{
  "n_layer": 8,
  "n_head": 10,
  "norm_place": "pre",
  "rope_base": 500000.0,
  "parallel_block": false,
  "beta1": 0.95,
  "schedule": "wsd",
  "steps": 11954
}
MLP neurons of a small language model. Each row is named by its layer, matrix (gate and up: input weights; down: output weights) and neuron, and shows model dimensions 48-239. Each number is 500 + 40 x the weight over its row's rms, rounded and kept within 0 to 999. Numbers have three digits each. A neuron's up and down rows have the sign that makes its largest values positive.
After each neuron's rows, "fires on" lists the tokens most often at its 100 highest values on Wikipedia text that the model never trained on; "raises" lists the tokens whose logits its output raises most directly, leaving later layers aside.

L2.gate171:501391449467589491490468489452464410474486548465510506541501511504524482488431571504471489440416495518544467507446526513557505560501531504543527510500434449513568480484484552491513506510462492446480463539524424542564432481455500584513566509539548512503509459500474470525443513468522506511469523449582467511483500492532450488512506505448488507486487449453529573511492502499542521469534474487446489523470385550463384485477509487504498568473475463512472406501573546555444439487500498498514515438497520551470533523531517542429490491547529516520525500434530493500507480554475505488
L2.up171:495417465503540517504525495510460516509489564494497514500511519513496541519523515481462479480553491499497484573498532511568496528527478505463485523485465399545571493462494536436527566519461487505493468505464523569624520393467550544510548454506506499449458490500539504528476510469555427493531600477489498540483499428566503484555534441467536514457512448504492501449558460394540472453521503445512471515512473496485484488466529433459535525449511479524506534503501504457438441437529498498493527503520488510481560439490478533496478502466523567508467556548581507487489434586446543537
L2.down171:472446415511471436511486487605557443453608527448453515506592490420528471511472470602472499431502455537507529535477488555566472485456494493453540475505516420480441478548465480498501485495505476498536459407477496501550498472537553481574456512546446502480512492557536509506546567569510526503432515446410553564498477502537528474477554503401524549460568407452450523542561487481488520516534461474443525504506487422494464516549594463532486561557521453550472516470480465530489496534449428491565452470544489456528520537475544440542459537525520565418426519498448497518476488490533497488
fires on: "one", "he", " n", "ine", "olog"
raises: "ered", "ers of the", "ering", "ers to", "g"

L2.gate260:473532544404504503545616464459500490502526569579551536524465555444547552475524509432487526519510547492555483518518398490464476548511438541574382499517570511489612530423542520558547483485464484495471458492429441467501515586535520525502441524602474483477442540515466536425481514446440446491568443524535494557522555535510500526528485494490526500437516455516539504519531482469497533542469405466516558558463420526485489509506472473486516536539457469455553502478445490464534478501452507508456465449483395494464550482470495500510511498455531512540503482501527519534573492527502511484
L2.up260:495558478480469509479436592502417499463503552519497461437493511521460541519540543477423512492458410504486446568426514519545487466486507478607548486458520515493572502468511502486544493457539558475522475516467530516609467510462461539514527539502421467467543481509473461517492483511491525423462527483558447524512518515492469539530507484479461527460503516498563445464548467547487435479480529432470504524472473553526570494573503470579462487465518398494519518487530495482543566490419512570501512529555478535465423517493491448508536486488571488436514491511547470529499506497568497423
L2.down260:541457501471457584521455543507525413570526486434503555515559403543435509494498513646457468553419540536554529500503521533548492479501467548465508499548552549508446485495487499494491522514562433536491584497452464457464444520456452467439451510490454474535422537580476462464484517524529481472484428528386514507515470557472454460524495582508489424631505513534474469554522521469480533524527476490509461453467489463463474477407446500493474477543568474510535495493528437571524449513475492515492485466514501471527472517566496472517542524502523522486551482542570526486468519466510480472
fires on: " she", " that he", "–", " in November ", " in March ", " June "
raises: "hip", "'", "’", "”", "ional"

L2.gate27:529484532516474501515512437527521472504510522486541508532462529498545468420448514445504521482472533575457513548555491477555512497548527432516489542494522498502514531512583505491536550434457414504490504439589530432405581575456517469470490488460540457473468473547538489453474552371527492519490417507497453504519492554453472489557528484451474525503471444472422530535549456464553509553520558567501458482541468562511426488495497581546462456510542518493513577462435487481521567527528499492523472397496473455480501465485481516464580455500469444518505501586504515525495452458526550460
L2.up27:484483520457520500458478517544508541476454509530522514447434512480450436489519467454469543547549521533493472566508563525515503505442477487516478473535489510459548507530493533480495498467465494429519488549578532522565489475556485483494553450565562529513501521502461510439513509503555446511503509447588479497480486436434498487512452544525511443466532509421516396528506597498478555462476501524494550451517482562452460448499526530479573420463561536505534468462460505440527535510470516469537515502477421544512512421507500435543487548522500478459488473483527491442562535525485506500
L2.down27:543558437481554520452540539459487476469530555470470479518437464474469536428459444608521544508503445489524423514574498524560465468499559471506456564496472501434531491527547535476511434532525514471549519549555546591538479533500506451481533517552503521477529564521540508507494512451453460513471489518529483496467509497401501448494447454480513486519478489516467472533478491454555483572538603477466614492452530562496480423586513535508547509482505553454495505510495480435451532475480528419568491538523425536501475496539490373491551493505485521506515517509483419499486551501505521516
fires on: "ux", " deb", "un", "is", " wood", " dec"
raises: "ch", "ward", "h", "ha", "itions"

L2.gate604:576436453526514528514451506472491544513510483466515519521486505489500546448403498489563458494463491553565493575495460476478536513428531457509507487525473520493439476481512489493507461541514498535473577440562508479533574557413531480463510462527481459527469520487570529541532496541478515555498492512547450477505413468485496483542551535518516456501498498334429438544496550513586484491514519503488463565490457529506491520556499525517442481461553508565500514523462470524448538550543460482471460565486512522472523428416425521439490540536526507544515542475486493539472492521459490471
L2.up604:541450502537547539522500523527482472518426503491528570489450482510559502492531513522532489497369464471521485477461498511488479501561556535459525511557507523573546463493486485461387483494487477486496574539452487468468484512468461563523494480477475489524430525485444452549499435512479447442520476437488542495448486444525593476488550491527515487558490508471483460518478456481475524550471442446412505544517457567524472572458522525521501536446482460486437505466533459480518505475513552489599462538450542515544499485534507451510472474504506487519489565434499480523446490510533495510
L2.down604:459472540442478433492442508488523461557480516521492499516447431503479500528504473506501454460441531555500489514520527488491433549449510487560517502486442595552540526489435498455479557544578524484489453510439453516481423537501477488534548518475516559553495498503460414575542446521492516448505528534581511479530443511566508519510567555504526484512487498396489522535500454547586485491513475522506488477471505494458498567469493561528544596495476453531456561470459511476509501492510525533498454470479512521457569474481486472539586523514537500488502511502489453482421454480574540473
fires on: "á", " Super", "ier", " (from"
raises: "le.", "ze", "ly.", "le", "ević"

L2.gate286:511467454498528472531565458503516515513483468456490550529521508464430453478507431484504431484523518546464480536544472482510511499487510544502498511508501430456551469503476562468515497461543489524475476467529487594460510516502519551452494497513563570453516472462431462477504471568468498502453487482488466487503506453510485475431470495516482528424528506471492570487514538487489514538519497490479582536588517494523468477508371509569496474525491479499505478477504510478483531602489469444502476487481498456512547409402543487374537573484441507575504495523467609484557502540445525474
L2.up286:533478556519454500564496556531522479531541566536538502525514448573438528448521563520558524508464603528497475429525550526552502483456515534479468511486518540498472536572485473535479552519452517533438479549512560476495453521499414559483513433585550532518601504507523517520478494581442429539484431451545555438463464566509479509482537606584468518492488530515502450478521473559506551528426583493469495516487478550482453409552490481452431511490501482555485492393529530473518508458474512479510553491451458495526528502493477500478580466464512481511516536523535517507589469497521428428
L2.down286:571593492492433576486491520486445490423509532492490533495441422589500447479531466619509525503525561536457533540501520491509465535505502506434559481497488447577521503399465519484432537497549499456570558548444434576523505550475484540478405518486498500444526561585496485501611538566521537523495474470468527550541495482563469423444486530520509489504538418495499540478493549448526475546474465530568479515504494531483471513471498532547544550542589486486496496498480533535553481513538556483472492510440487481476555492483487521551486533482501508476538534495523495498511468559498585476
fires on: " J", " j", " h", "-J", " o"
raises: "ons", "ew", "ol", "ib", "u"

L2.gate109:428476523533507502509469510463497578469487487444530524511490457497529456481527440488516486544494476453471511538433531500531505499488442492447472596505530546497432508380471476597580515497532494470523577523517465461474572532501488538502536445461441478499503549534521545482532554435472512512469466479488522535515498577493520512533517504529488502576567587568486487529559488520497475526397476478554477531393482466518426499518496496482472531521544432516533482527463560434507552536501549485464544598539596476584453525540510532493452505473544457518459524540480477405550575513556515490
L2.up109:483512478488445454517519488492493496505465509505498513521514545589533509485506532535546519565519545500478510504478455501492446487451433514504533500456472417510567486491587501479556515493547529491505554521558546524536553498428463570439474428479502562514528448461556482500485386502482435564457532472483477519579491478464564561450460461514501478464550489536423578505526499510537466510498511483517493515467447479488543469506481528519464451478473456475432514473499459533496406572477481528533501557453464490479524437516432456531546479440510490548502478498436460422487459526438421465
L2.down109:504507445500580566541511469498504549515447541538487510473480345457509450490565484513503529527545434507562506435524481430492549503490533507468501533584493468517514479426428508473514578498567522521522501531489534486491568483491521483481502501530472528520482510531476514484573485507529518467516461457438520520520446528409502547509570512552483506435513525544519511517526550523398563442540510538606480472507530443500544515551491489480492479499487490446509539531529500516534490456545522472500520492509547541566485531578541531528509480484524455528527474552495488488478551550488422464
fires on: " He", " for a", " would be", " had a"
raises: "at.", "ats", "ired", "alth", "atter"

L2.gate781:471406490506492409505517511476425490433501429530465578501512503475525547470444528468504545536491457457500475478388536500512502475530475512576497483560479541433495391484539486552526511481450443491454547561552468504487515549537484487506415487477488536548540515494538542483460503534464528536473578476552455581489551547483510430469539540530471514479509441455479485554528451514532540512527477562472499441562532547451438395518533492510566555491464393505499480444510480532474424501469511532555468585515456478521499482491495452514533465506525482531528557501550477519563447440520514509
L2.up781:490500433531431547575541481471451411574503544463500451502539497488496419572525518524488543474485486502413566472582498536503552476467489562477508523504432417570452545522554506457482516468523528529503521440574556526481510516527423495414449491532519540493421526558545474481525537435458520417435458504536499473500517474561488510447419453493557450501466520504396600507541453519508549518513432495503478522534477496535521580504514452468474513449517533465505529569558536462467513525518500503552429521560459547453512558523578532455506534429534481476498456426486505417469445481468535466
L2.down781:508471512514488473518457464470492475463516541420519527486487514457531494521510484488502459456524462470530521503482543515525515511491505474505447498542472545556550508516579477483429546559446553568488533515506432472597476557528476441471478539517487470458478517482513500464456557590484491547502469542524503545532476500406544474582483502470458461448488494473443460543440532495568506474452431486489454493497587496474490505486575512503518456525436524506476475497542494473504439539459555503487457531533491473510476496445481488560496539533434500591464523440478472464540506335428512506
fires on: "–", " acc", " Acc", " int", " disc", " inc"
raises: "used", "ords", "ipe", "ima", "ording"

L2.gate375:568476450417503483531447448480482533528556504456519469496446507540556505508482442482556556522473479451532474430547533512470557492560526540465484533476463483494513527502523530473537475512445505490509489582519501519529434455498572550513483438516445533510490562517526522526452586601543472507513472486562502527507500510482564547507543499506490429518524561444541458449471499545517528523415488497507489492543449533479483487515458518467511506455434496506513419614534471510490441506442474443469492433494497515569554454505491492490629523520558542489420492525543493505454487455546482512
L2.up375:546491577459506435507491532416498533489516493524487476457454467478532535512563539475482517478510504444524531559463515495460525505518464550504531474524506518514528486436494571498476490508462583416496458553411535490475536520540511522531459465529479500526526520536490520486509464555558455538532468419517470483535454567474567539485560446460535453502504512481506483528555506548508503425457502464496524484543479537500468422484495458465394434508509451525475521510497442527539507519504549525395508482442504567540553490478500462601546507458588513510544525477585533558501541476490513536
L2.down375:509517551494544540504517572483519561457505438500482401441530420582487500476480476599472438492562466462510518544530384530475472524528517498474500508579488490561574571492475501503491511450471484482501488530476522433499537533505514465487494452536546486519486452521461446536543516467479459496520531444514500435553619552512522465552525541488539503549500513461525421460519526551528479476457482530497493468529496474459498505546555434557435530479494473538505476461512471464478508487567527500504467482430520462500509499498481496472505466576560467465496531488513476472529465527490451495
fires on: " S", " s", " sh", "- S"
raises: "my", "ark", "ult", "ings", "ind"